{"d_model": 160, "n_head": 4, "d_mlp": 1280, "positions": "rope", "rope_base": 1000000.0, "rope_fraction": 0.5, "bias": "none", "parallel_block": true, "init": "normal", "init_std_down": 0.00333, "warmup_steps": 258, "final_lr_fraction": 0.1, "steps": 9937}
MLP neurons of a small language model. Each row is named by its layer, matrix (up: input weights; down: output weights) and neuron, and shows model dimensions 64-159. Each number is 128 + 32 x the weight over its row's rms, rounded and kept within 0 to 255. Numbers have three digits each.
Before each neuron's rows, "fires on" lists the tokens most often at its 100 highest values on Wikipedia text that the model never trained on. A number after a token or word is its count.

fires on: "or" 32, "os" 13, "er" 9, "ent" 6, "oc" 4, "ir" 4
L6.up1117:177121150089100096176125047112098137107137137143154136138155093146133063132120161144105092142091100249156145120129163112149147196158101156072187147157118067154100100084183137139135114165163124104094119118099165162125169155101173139067120113118085144127113112154140138119113134142096064130
L6.down1117:100107167128103129112124159169152079185148119099127153065142073082131117144152095139123156154109145154146164143168072099178096054172106122068181151130066064118120150110132152156070085128183102088172121061145133099108119117132108145161150109121106112105151130113132098174111127128132072132

fires on: " g" 37, "\"" 26, "g" 8, "ver" 7, "G" 6, "v" 5
L4.up1246:152089228165118107152118160115157139109136137110098156091100179153165082073128138112160098098137068127125096112118163078170137139152135096142158126191144133135111102053154118103094150157133164119104151133098156154165154172105143112074168092109100109101041156130086104112055151135107172140
L4.down1246:163095110148165139176136178071098134131137144130103125166149128104093159165064173121080133135081143097128047157095171080152113123100167132122129167135096193119141088105155089106168104110170180117137118141147099168162135146130113091115127142136161128161167138110112158181139143139126097102

fires on: "ed" 25, "ing" 23, "ous" 6, " of" 5, "es" 5
L4.up682:113171134177171129120151198083157137133130128166120097120206144116107085124124178103114152160076105165091179121177162114074101141129117104084070149142101097132128142072076184149112125120130104102104133133133106075159173089094098123135127169131108091125104148130106152135099117114123091153
L4.down682:111077100148119170084055110124126168112135165142135125104134146150167122196132135144093109071177162103174091123154086143167142108067138103148131109079131158198091116086141085148116145198133095181181139144151127193188106202156138094107148085091094173116147128126145168125158076163141117091

fires on: " this" 33, " same" 22, " each" 10, " incre" 9, " life" 7
L3.up269:129079176145189093130149142125111125105123106146116141104130115186130104083131157116111135058102091159200181111085083068114161142162154138112157113128171088161129136064129116140133088202127126154112090150148104184131048175112122050076113136182119121140125135129140147097133117088083105173
L3.down269:123134129116125134178167105144106112200083141133175115109109113138179168157195158132137139107120112085115169169163105151130092109134176160060171091156142095117145115124082075174081140166101128133102207131133114137100152193175132139155157087110147064087115109162117104117076145142104110101

fires on: " G" 83, "ould" 5, " g" 4
L3.up371:124115186156121069165116148145191139094147145165142112134076154104143069132089089159145095113090095128116085098080122096170074201119176056127063100156123135151120094079120124080158109162136186165088123127095107150129183136113118084145118063156080100099129129141063141083151150131140164123
L3.down371:036099126152159108156116129124094100165067131152153129159185142153114143146075130109160156113093100112152054122136136159116101116081080088121134111121090216187164097099176095096120110076053142160155130087083075149129118051125127110087066172117155129162142099101118131136136183162112090104

fires on: "v" 23, " was" 15, "ov" 10, "st" 9, "isc" 7
L4.up1093:142140161126134107114124125142198096153124137159171103151117122060129096174143152073116159107148089162155118114177106152081095181140139119130116157160135104135123142138115171124130049073076126190098121133131142091079125096143161084136087139174085125118169163108153129179103122160094112161
L4.down1093:090144126148121169085144108117136192087121137139097155185151146193175100097084127132077129173099131133115170097167124133144134157112090143073132131099133161159107151148124157144108125163080133060071148113124194122095105145152144194106174142123170122075073112207092155082148137123158137136

fires on: "ir" 19, "os" 16, "ens" 12, "ac" 8, "is" 8, "or" 5
L6.up1270:159085123112144102160145106099033119126132124118156127111150088173168088099156142116115124146067093134137130113101147115190139155140135085107168117152147076061085105084203098130098129152077101099085132123124153149118105131135095152061129169102139133107126113160118102098167186183089080138
L6.down1270:151116127148133069065181168141140107113136151139121084119140091135159057132121131109146125095105083151113119173103114161130072100150098161129172115167163123073133153139089086116127102097123166140112111156100119066136111129125129093060101174107209131125114205085134110165126139158059110135

fires on: ":" 16, " had" 13, " first" 11, " has" 11, " of" 9, "ed" 8
L3.up13:118142130155159137092099203068173101138151114117117121075157162056173112171128137209072141068130109143155150121214138110125128138174147150127096093139181128069124107135155129170156126136081086073134138130085104094180116106147144100098120175156128140127143157170164142110122093050171134120
L3.down13:160128092124103104147096155151085150114098152123124154077140136167150124117125141083142151139121146105138121132091173126132155144043127103106184090076175121148172124076106127139173146156186127136154123096111101101113131111141118122132086099088092184138143084112077185104058085135120116101

fires on: "in" 17, " Re" 12, " For" 12, "ver" 11, "ib" 4
L7.up224:183116181102108077119107145150109167128164125159087125157186155181112064094090133124076134162147150123196131164142103076132117130082135168153137153152162130195132087143083137139107139137104189134075137159117126173145142139091192136111154159131088131060124117096113158123076142130084095109
L7.down224:112128113181183156110126137130101108160107171059170130113116128161171149162162151128083136120110141123084045135118095169191136113176089118101137109135109108063136134071177129112107142155126136100138170075177149091152144165160114152104082100162138085179134141119145116141132134109163120075

fires on: "are" 14, "ad" 13, "our" 12, "iving" 11, "ou" 5
L4.up250:106156126095149171152139137137174100118177107056150124072148164141073163107173138061090081190140100062124187128112125135126196128226142079149169088134168145152129159088146116169147146170175066156086099108159114117159126143164164141089167117129099098127160071128100113139110140097128129131
L4.down250:139115091225130098123092103131150091115064106132118147135152150085110103120086138142148176166146201157146114107067144095079150162148110121186110090073161159120133075125127112096160128125121117124131168116081156142087162122114122131172097127111103109166127126136166134104130165166153099217

fires on: "r" 24, "et" 15, "ly" 10, "n" 8
L6.up190:092110135161108098155099148099113155107134086211086083117097187115122087133189111111107154179125129082168181129117082088182160122150118121174114122176124071174102123163148143119165120109177102099124102082149105100111101089136141094073184115141162113115123168158137154066165106101135087086
L6.down190:091151171212094143131113160122149094104107107100133134190136105118141145189145103120153055121111113139165153160097151167143125197175102133095158125150084108207107098131100141171099117135153176102173201095117124139131164100095092143164161130097104112127145064038140129136177114134128092146

fires on: "a" 16, "ished" 9, "im" 8, "al" 8, "ced" 7, "em" 6
L4.up521:172118174159092081113126152125106128169148167091180169113107144084195154119080183150105134138094092120151103088116091116117131100189180126107176121182111143068144131115186159165147129118115140095156095099104106166127136166076168121096127083132119129112150126139122172062101068135084158132
L4.down521:111110080102119070140114117095105135094075138116167106116120214132158108130140171103105101166090082108104176151066167163149117148124145101098090146102066115206163081114133121199117166115102138075158148204079143062111148139070134146140139139106116109112219156133187108131103102123101126078

fires on: " (" 17, "on" 14, "ir" 10, "az" 6, "N" 6
L6.up574:147009142079101119142106114135073098089123167167128143148192175143076083056014118074173189132112097131174135103147100084131149153112143141138129109113159095139162144085122129079110125114096140131122062131157172121145142143093111079116102085137203107106135136181146151082103156163111135107
L6.down574:133143109158077164151122110069175149143129128078082100142058149134119082169116129176095111140133122122130101115103151171121159116141248121137150147173086144104138133115155182162101154102156121077143162141155134118131071120176154108066154103106123153123079167175115163141112089132136178191

fires on: " this" 13, " that" 13, " which" 9, " l" 8, " n" 8, " each" 5
L7.up949:084079107109194167134154135089054130121118124135168131117210163169129108151133115097135160079071145130175178148158112124094064156182173129114136122117139102138104183032130131125136153094158133085159079101108157213145100132189107110134124103181140103097109182127134095113109124116110118174
L7.down949:128136123144095138136175146136115144125113116112095091126107101079180150084105238159124086105152122162105113117160145107108166083165111114105131115141129131095119146174089116205076137173141070184139152102140097114110133156155122161114105181123163127091147107136061155143134142096146150127

fires on: "-" 49, "y" 33, " " 8, " E" 5
L3.up934:105128135169154083082078073176093131131146118203189120100169143170120084113062134127133128100065069075136120098164137101127159111172066107122110089112176110153165190166136176156167121160108166069179076099103131172160090152092164079127116158178098119116104095094141132124121080069104120149
L3.down934:176128125142138130085150117098136110161139113109121078140129179087091136177179159102110154142180099123173153130115109136080101132121200174078140161127140105079115101146124136143128124140109117102131094137161142107156100141129141185204137126179139124174112156137094129125052122144129091162

fires on: "ver" 19, "in" 17, "or" 10, "g" 9, "ig" 7, "able" 6
L4.up161:136090176131138181133122163097115118126156112108100107088113215127136037061110157111103125165141129096190148094156096085165156135138186163207124130226130110141148087120150138192090145137154147127153102158131108138159160187109109114070158125125116112117071158171140150076080099111121112126
L4.down161:203118134174111122159147105118153164097118138060123082122157136151120109098118179169058109136170151118157063176122143122169139123096161080107176135123138111095124093121159175137077163132138137095118122126111138149128173175049117124092134119200094137128107145082060133135089117078161129096

fires on: "aim" 20, "em" 9, "up" 9, "ist" 7, "ced" 7, "is" 6
L4.up640:114147185086106118130106105114094154108157177139180123147087094069183064114142201126099131182093137163128112107130114167104137138172129094096106147189079126140065112145123153114132144161139156110136111086138129082173160172142129161159152099136154118118120111123104138077105102111134161142
L4.down640:167134076110113109157151123167154136116126114111115101069114141061077101112135113094110089129188104115118158180107111117118108125119164150098140126103150177117112101167146118190083070128133187127124224136137077102105172149098207172118073143086139147127100122123105106062168133078084134107

fires on: "or" 16, "ic" 14, "uman" 7, "ater" 7, "ac" 6
L7.up1224:148168134103153134177147217132181104125156131175141099110076135141058097116098133116066102167123089130137167115157144093152105143156121146117134138136076083116088148089122094166159124170072125126107099161163161129107110166128108116118144144127188098139121088168122136147100203121091119151
L7.down1224:117114104160172113151142189080104106157122107145100137166134116093123088107099110138159169135136127157124136110214148131156153131100207167114119148166153133165134174131125053133165096092093138132156122040171167096128086100151165116129155106131118124152163143138102169151141115161180129172

fires on: "est" 20, "od" 15, "eb" 10, "ist" 7, "st" 6, "up" 5
L6.up1016:115164169075134123147091127076159108096164145122211080132132098141153120135164184124117088122120136130109125109129115132117162171153210119147111114195156103136091106145096166102135088083174085128165113058049165121077183120184140107094142134124134123197161157100074115112109135117103140138
L6.down1016:197087119123064097161148109126123189141146119119208152154127146099103120151138160145140115169171141113150153146142114108127116187110164074160101095135137106091109148111136084183154062116128176135100134081110110188139083119150142114143150113148100118121120106121131097094120125125154124113

fires on: " final" 14, "ly" 8, " G" 8, "ent" 7, "ually" 7, "ost" 7
L3.up693:150099161126162069129120182068174141099173131174129094105087151096192127097106133160151116118117121121147105099091193067136181156136201107119125134133119149163093099108162133154162159197128128166160141071135175140153178174144130142100194103100074111139077145129053146144091126085131151174
L3.down693:145113118143128167144097119092117125136092114120107152122178156117079166131129189124131122127123149119172130131112057197106093118141098146101095122104132161246166072125098098080147103008123129137154190155188108138084117081123124136109106113185116144160116108117151106113121135149069091130

fires on: " " 17, " |" 16, "-" 12, "ood" 10, " head" 9, " Ad" 6
L6.up255:094173075107141069058114098152153134140148129202209116093135118170137109102108137095112183172128113119134086132168125148089169081078108159099176135142131069126162129177110165125154180187083103140119103122081141157168137120077151082149132118138160093130137196126136126139097157080110108144
L6.down255:136118091094142128149092170139089124104106099115054136154114106156096096142123123179101131095140176155110155127093103111170093152102188132162158087151172186109119152118108081117114116098149125154093113192141126068128100098148150190108132157110163156140170100107144107069123118178121136093

fires on: " k" 18, "b" 16, "g" 9, "ic" 8, "k" 7
L7.up978:167112117111140146168127164192069093100181145113148097138148154140130106111142150130137039166104108087162116176166146095143092141097133167147135106178130066151171101191153175118109118124154153152149132103092131127133107137145152108087165080166101138100148118139146132025094078124129132171
L7.down978:089108120055096137142151170135124150132105151121172132057105138104161138108174195127065150114184087147182130129105128193208133131108146101123110092081106164059108084151085162123130161099110175168111146096142144146155105161097167181120110127166118151143113145135091165163207141134098115081

fires on: "==" 29, " new" 8, "|" 7, "est" 7
L3.up227:156140184132188102099118131067170108140168146172129141112140157153131153070174141113114100161097073137144162116200112133149122135120142128115093092162086113165137179107157142163164168164145079158150093173080158131096127108145107086154141142149123102144080098116067155082149120116095114077
L3.down227:144125139085147154088081145111143091174084187137099128120082142111109114175145122152125158106140160125171133076094135131086062081127134119183133110159114061131095115094189091119178143171108129121120114098147197139101141119106157118186107149130119140089134131202173178089161129078191103073

fires on: "ic" 22, "ess" 12, "er" 12, "r" 10, "ist" 6, "ient" 5
L4.up904:072149127101106095120073133105200196172148098122118083082168166069090111090145184105087095120110121099166170100154103111119160153151105177096137123182171112141125048144136147156130065166123117100108165175084131126115097177130109084134170112097123106066157152125119135128089097099113119071
L4.down904:126117174125118096156049099103138115058142133137143099088167133149068090093119185082071096121113163122176161144194091084107139193145102129117135079169135087142083077107111191139168106191126107138125103132119142160121123177143182116083160091166134105082104152162096165126112083100103166106

fires on: "ight" 24, "et" 15, " Cup" 14, "ions" 8, "attle" 7, "ines" 6
L3.up673:149140110125084132154109111148077127138178109122114193104091132074101081120109131134105158066150110125180128110138094045130118088083109158116136091162149083171164101150100131148169092162121148104123101138226110166063120143102106101139106097138089094116105107111116129145163139106128146154
L3.down673:091108122170175121134156135141108171091174154121149114129133133094142116122103130129095106130172208117128101181139156108083175164131080149168151158130140113152072092083163127089072139104148115134139173076137146079107070099124096149135141123091104123100133178093139156115102093179117199158

fires on: "n" 14, "r" 12, "w" 10, "or" 8, "ib" 7, "os" 6
L6.up101:133115101113174118142091129139140170121153157194056143121151150102138137148104126115114170128133096165095151176142122075172151149160084126127156132183074097116119132129171127122075137150163126081105095125174115102148142163124150121134143118171105133127065133178057144112122137111061114042
L6.down101:144073153112099081131072160132153136118155122076155164135141110108072165202119146123102058102082128122174119137076151159116113149124116115170088121150145126103161098097118076144125159085111120117147191126053083134166137111060108143142080124114148153155177119123161098112117188108112166177

fires on: "id" 19, " (" 12, "re" 11, "ir" 8, " " 7, " of" 7
L6.up88:162083152133097087131138107135149100092131080129143101129138168128088123122088139071129150179083094159159150137124125152117153146158152073179199106089130124110098134121095116120100149150090160135099053138086093160190162164129141092046150132094166116126116138129170150065089150075104148107
L6.down88:128102134106144139089184148089110089156062095108090099126089107086132175176154133153042120164130176086159105152105180145179164097085138145112166163089127139133104173174150167102133126114115091117179113120152134136085075111152105137140135139119172086156157102148087070086141153104138103134